{"n_head": 4, "head_dim": 64, "norm_place": "pre", "positions": "rope", "rope_fraction": 0.25, "bias": "all", "init_std_qkv": 0.0329, "optimizer": "adamw", "decay_fraction": 0.651, "final_lr_fraction": 0.05}
MLP neurons of a small language model. Each row is named by its layer, matrix (up: input weights) and neuron, and shows model dimensions 32-223. Each number is 128 + 24 x the weight over its row's rms, rounded and kept within 0 to 255. Numbers have three digits each.
After each neuron's rows, "fires after" lists the tokens most often just before its 100 highest values on Wikipedia text that the model never trained on.

L4.up435:128109174094123138136111139136158113136166125143117177147115108111131124101138099121123126112085140179142085144133154090111159111141123110119119129102100113096102123165117090125114131151075094164131151128141141140112148110134115145122126125124120103117112091136085134127116138129163140156152108148123149146100104110125135114141133144156123132128157114139122132141124137159097130103138092100153142112104139150130147120084127132144104130136075175150135113102142100125182097138083134067095155147189075124148107169148130093142130162143090097129118170166135148145142135093133106152
fires after: "1", " "

L4.up202:155100140130186064131106099095150094091106083114168165150099150142150160103130151152117106115115072128123131120158098093096136153114111122114156145077117138154149162129158120136154114127124131101120120136135127130108145137117099152119119126129137103148110110145141139143094130163128136144115097110104133117132118122132165091168142147129111142116109080154095111104129121142135109098165168107119125133122131116124124142145101138126137124139119143156086121084133130147113158121148135152151117122169102106142131163123105099122148164139143117105076119162136165145158116096193130103
fires after: "1", "2", "3", "0"

L4.up192:156143121150122102172133169087132163116143119124116127114089153138130120127127153133114074113119107110116111096189101160175154129109159104153167170100140164141151096122088130113119092079116113135097153178113126107150095141111124140129132138173118114162125148109146143107151132139049149162155075137106098135116097101106136127175090183158156142127182132149108108119101125112150114112145122104139105140160136143103116103116141102130140109102130136121118146143167103109110162121132099149121116111134111134130113192144133122120123110161159110145089117140118094136137164062182129132
fires after: "|", "ual", " class"

L4.up94:135117139138111145113121157134126107137152134113136112121083157144100141131127178133143117075141135138108075114118135137129134104095119147137124088088076115118112126150095109104117131155174131106132142162114099098110111085098160134131063119153138134116130107121145125128120157137127123102120164104141123112147077122138142144134118166172123119105129104133102126131153126174147081135145076151129127110101153118121132141121120140136149144115151111132164120169166154129154144154058163139092140139145120163133087159136114132175090118106121141113178096112175143151137156127105160137
fires after: " |", " S", " ("

L4.up5:122099122080125099121108148122119147132108097081114104141123126116148146107093131124091095116128141096139113143081139125114132164125133094153160134108143142138137136166124101161160123122087155149102134106122149128152149158136132138141134120129145132149152116129108114104096138157128142133107105165112094167127046152125128071131153161166122145110109070104112113186111160130111139124124115125120115141124120131133152109117137135097119133158100142123141137101166144139081142122179121112187114079131096126149116126119130114106142094123119109155115179157174068146144126132163089132
fires after: "9", " vi", " "

L4.up413:160134101127138099139149108122161172119142088116111118137124124112148126110150150162145134117149092133109134153113129117125122107156117095106113128119140137135132097122122098124098091108093139172102097171097119161140127090146114127128124112119151124169116114105118136063090117144086153142123115090152131133110129061132135118168155091193127135119149109124124125159132101126146114102177162119145085140164135116137126132126112127178130116128110095112098114095144135105130118128133141098186130112098097129182122107109157129150143119134158122112059138141138140128114123111116075093
fires after: "7", "1", "8", "9", "5", "2"

L4.up479:131138112138142073156082139148127103113144116132143102148130113107137131133139179200165091157125160159098130133167141158161115067105113121104139136106137136172122145116109146121103135096122107112108119124121125095105116143105133146115152120134160112132116095167163149114123106154173119154124149168144137071133128125164120143120136141127125123104129155102130103099099115123140125113147097112099148139096137088140132156102126082147135169092147140092106163120118123136115108146104123138114165125072154108162100146133101106118067155124147097109141126136102196149113162109131154135
fires after: " ", " (", " T", "/", " and"

L4.up183:128146131136140124116132165138130147124133164147138111136181129123131148144102128128108114121153125122101114140103066125128125163116108119116124132081142171133088108130116074131106114118140109133111168140121145085111153139080111138135141114145120100098151164134113178108149120179077111144147114100133131158123148082133170140128134129044121148105116124145117117128103114127125119115121152140150111161118140137129127114150118113105111144128139131157108128100130087083047133117104087139115129127119121117122136130096155145124111137071179107108062091110149148122128150150114113136
fires after: "2", ".", "1", "4", "3", "ley"

L4.up293:133120137136101122109147095127135138088151170107124126175126080078150151121127103188118086116148123183131182127175151118109165128170132125136152131126109111105157077126094127151134138107096153130073100127136107118121136144141093101117114176109155168159126126162151164148145137138094132154165173163162112100111133130092158141130099095124181136134140125184121081124125095112143152122096141127115132123135150125102140115161108151084130155116114132166159089099172138096177121115095085146096136098147135093156115110111082110152120169135133105127119104083126141135133153132143145123
fires after: "0", "5", "2", "8", " B"

L4.up162:133144111094101112107178118140155134124192104143169134134110171088163138121109135150120125104105143124119134136178158090127116139117148108132130102148111113105129140133097129105078121119125140125117087159127139178092141140141099122096092098106138180130089140157128141169132090127181152121084121175136142120110125131158138118144159123135099148063152107153140089119109111170127103133106156126133132115110110137129115145144091096130098152113143151160125095145151129094172082107100116132093180131094120136145114160122129132145111137140150147179155158112149102120169159132134093129
fires after: "2", "1", "3", "5", "\n"

L4.up75:173120081145113123131113104107128148164133078118129140125103110131163080095164115135163122149112128145144139134170084067160131151121102118119117110112109151100142110133110123101124140107093108128106074116134124158122124098112116152122130124120183175155103129125132128119151136123119153133101107094126164139132102061130146168140123178163101109081132151136133175118154160101134115109165113113127097130125138127135089140113126152130141128110104165140106120103127124098160119135136121132208138134156069178126150150110136110114098127136146139134134161144137113112144124115150158135
fires after: "0", "9", "5", "7"

L4.up54:148131125093146137123164103139140150163122141126125138140168147078131120135142099178129122165164105138124155181147159145118129128154100115081163101123137129135142128122082122133122143140144138114081124150153109173092158135121116146135026111110119153142141146108084122111119138142127149119166129115112155103119143155105139102130130133104122085106169096153146111133107142138139124087097152129120138142129152102085141166159094148096138167111117138132133090073114139113124117151150081135081159114133165100113105152105139132133078162131130121114149136097119148150089149141104088148
fires after: "1", "ol", ")", "8", "2"

L4.up346:161099127133128098156144168138151185156100085154123117156163122108142150087123152154087111136124119157154131101132109127097144168105128094157121120116116146098127147089085129096135129115104155167101112165082131173104132132109137139126148096177156140155086128109107110111080129152105157109125078107113118127117122087144110109121132149139111127158113101144165122103132130133121149074120132100143128141145151165134115132127089164147109130092081132136118107100148103136123131121094123129146149140115098128144079211136151153141115156132107120162071092090119130150120133144153098155
fires after: "2", "1", "."

L4.up219:137120133131136100123133137152132146160135096159106120103102133133160140096168136158130101084187104114121129191101119099160134136124187136100131118107111141105098143116105122139119106123071133143138120142120165137132141124122149136115120074141137141141138155201109142102106103183114158127145117129144126130135122132124169075153122112156108106113150129147133133101125148105133101117138092142152102129145152115120117115134117150125112131099114109143143087108102116085120108103161098152135117108135110107162101144136117117164130133133150097152081097079210106131135177112144092131
fires after: "2"

L4.up264:138108119125142107144130098133129106101151109127146109124114056158142116131116113149169089117127132106101119126122143099162107099118135154147130092103140140136121100126109067083154081112087108153130133154130086179130135116129115149141098144119100083144117122100065136137160096145127133140141113128111137096114113125146153116152133116195124169128101168128112068142097096148144110103138123083124121138089135131118147126145113102165147120117156131078141128115132116100158117155117129118106167108103124123150102168131141138162143137187161122135100162151144142148164130124149098111
fires after: "9", "8", "0"

L4.up478:164142101156132124161144112141099128132136141117139140122140115129133083067114116129118112091178170096100099141111079187133099123116129122167120153123160145134127097128125136088119133137077129118105123128127149103127126114101118142112113118154153135182147151135141100096101104182111119162138111101148102141090115069153126123134168119152111150126146141128090135135163089145128116149140105171112153116138091120134126101151120132094095117103153108119132124138140147141138117186132182093137094127135127161153112134134116125188143146156127127117101133208148152174147152105121134152
fires after: "|", "on", " \""

L4.up255:147150102083141130096135164144068141130173118135122129116129140123125136120148147134151134153140127133135138134094127119091117164115187152073118118103149146135111068112138092126127119130147119137090115136086108098123150141122094145100155060132141115144121187133113191107122111140116100090175083148122113053099138102126127107142124119116136106112106151086134124149133107186100135137098128141152114102101121144151106123133118115104127078152120119187139078112165092125123109110105179147122126121126133119125147131120189176105113154143138123107121125142114100123121140174173110122
fires after: "2", "7", "5", "3", "4", "6"

L4.up414:107093109112154132152143130138113158148140109136181161137167115137150110123106095120148124116079152113154102138149144143122091148166092111182145085123129142147146157096148118098168110116081132114113129139088104131101138058152139152106101156069096094169153108158122127136148117133151137128122130134124109091117119129143127098100146156119108175095134155161149119122082136131119122141154112111108119113080125115132142143091092129183128131137138135126128124126112098138213133118079109106133127175109163171154115168182089100107112093151108143107139121124132120168112137139162126151
fires after: "9", " ", "8", "°"

L2.up81:154107147168105135117147126128110131145185138121152152183161142163143147134145144169066139071177114125125121122089132142144112124116152087118119135155112108144111161135114122106118136145138121109143122119116106076131126114127102131105124079140137101035150115146150129173127135131091156122133156177159119116088156125151153127115130120147174120116101166138112114084145097149133080185131135108113178125125120122127118158128147124121114120128124121115145117168183082096120118143102112101091126126138120179139084153128092119157125126106130148114122158135150119105164108122073167087
fires after: " |", " W", "."

L4.up203:158158125109141119140168103096125124126129140079158146124096155145129120159164176143138133119130131152127122147106098094102093124077137132140105127141148120136112154103144091160123133112135121122135119184161137133180118111118083151104156092134146121114153137135140103143121104133112165143123132145129129157146133099150154118135135118110092124122155119082143124123116145165124099090112156137180103133128143153127114135104074078120126092122164125126138112093149108110131117140103130125183135135126065139205130129142150129144123094119145074065117075162149156120119138133122103123
fires after: ".", "4", "2", "5", "3"

L2.up305:103180099130182127109167104150085114125141135138163154170114103118121136110113122148135093109141134138071132103174120135131157146135122132161137100120107120132171093104147115136150150118080126101118069135104137152089133107126139122104117128109111081129126167144111149145123090140111124152194122073145119088104135143146152140148161116140137119100177130157124141162145094142138117169098120133097135124116119117115130150131126139091118149135116134123111127100182122100136143139108137163107142065120174131120110139134144140184100144169120119112105141113160144137176155127121129138
fires after: " has", " have", " had", " and", "erv", " a"

L4.up242:119076135123129102113156121133117144141164134123106134111109118126116128108135187110119080101120114138126138232126164165121119171111146141118129119118091094123146102125113071126168125116112133162134135105130123165130152089116166121100113118126118112164127151145130133108124148129150091136139143159158146152109151124153128111118170148120142127118144088137155111135129142147129118149076113117153137105097168122131126140098148120145108123165122157161191129102124122100122140115137126126159130089125142136146087115180118107095152101119124107153144108172134140117088154138124151130
fires after: "0", "9", "6", "7", " ", "5"

L4.up96:137100085127135139114149142123124149099167127134153125167145085133164127128172099148126115158128111161127140128101143079163144147126156093114134089079137123090110123122073096153126128112118138139093117144094101132134150099131142155109136166106131130164105159144126189095139128209120117147116099105142126101112136092125146079130143152099099158109096124140118138086184136105143117147139115152148120138156145104139154124110111132133144118124081145160096090135149157089125082159111128110147150138100171125143120124134088109104099127167123125152085081129141124114113119113100141098
fires after: "1", "2", "3", "7", "4", "8"

L4.up391:125109135126164115115097127140139119147108106151112147129100126169159131109184119120110145128160151099135086153111120087172106114130149128116091106058095137112088129140109131166107116112098105127110128143139122136124173111151155098126180108104194140138123123135117150109108166147147123159138119119154083103100168111135152076112149144125123144153101117138110146061148129103113136091162101116127126123137141127150135123064075100177133128121090126095139117109134140099102117117162140104110115178168144110147100147133123143139124167133149134131097110138154129117125131153142147118
fires after: "5", "1", "3", "7", "2"

L4.up73:106099151107168178162107149139129111126147135126142129117142138109132129058175130140127135131151132145147121122123102134160100102134134108137142113121084145109073122162105118137143096154111163153093123144145086109120141094131144101111172131129144121097118091150096124110102136136171174158129100105103113125133132126110158091143128172154117140159127082136126152096137133137100152123141093152135106096145127135190126126110127084129058190147105125112158142147137099128124104112154116152158114111141096087146097130126121104139131162072170111145132141127128097134135112103143125137
fires after: " ", ",", "0"

L4.up257:130123096111178115120142134160133152120122166145172135133137117134177148127191107121083133128157123153114132110156112089162140160141145076099130115074119130096107141107085078124147109107122129130086110154109136104154159153100125119125143091072135131126144143138115148091092108162076157153154126105130101112099143108128149102162138180108103115112086135158092117105157140102131132114119117150146126131125138103137133137096113173119130124115108132159123117099141124113105092121149123180156161139096164138145105165133135106104103165140146119175088129133156138132113115139143149118
fires after: "3", "2", "1", "4", "0", "5"

L4.up72:104143091139163111133159144142165138102190103102131088153151114152124107139169114150117128118150176168145087127159139117187092079099123148121145098126100146115112156125119135131099140134101135139129127142158109115113162107133124151146108120162122089178139123140118126112146146087138149126127194119132093104126089104126146132125129137127116152106145172119113086095159099117112094113122077115124159156132100116140131131118137089143129167164140133084139127128137132106136141170097110166113144112113147151155082115181105169135077167105131144127129125120137133128143100149086124126
fires after: " ", " (", "–", "le"

L4.up275:113134164155098147092148153123086108132185096078100137153141125103129146110151106149135153143134182140120106142106141143138145150128159051140120151154085134119085099119117126119139118104105130134125103141102127114148140115115140118078130145139144163097138111143090112145103140158181155120158135128127129162135101079129121091128142171169098114133145118125123149117119092155152063123132120105173148092092153155121108117079159113147083119125132139102123144138161122160138098138118117148143153107098087177113106133152121148158132092156144113124128153116138106122151135101123136139
fires after: " ", " (", " \"", "{"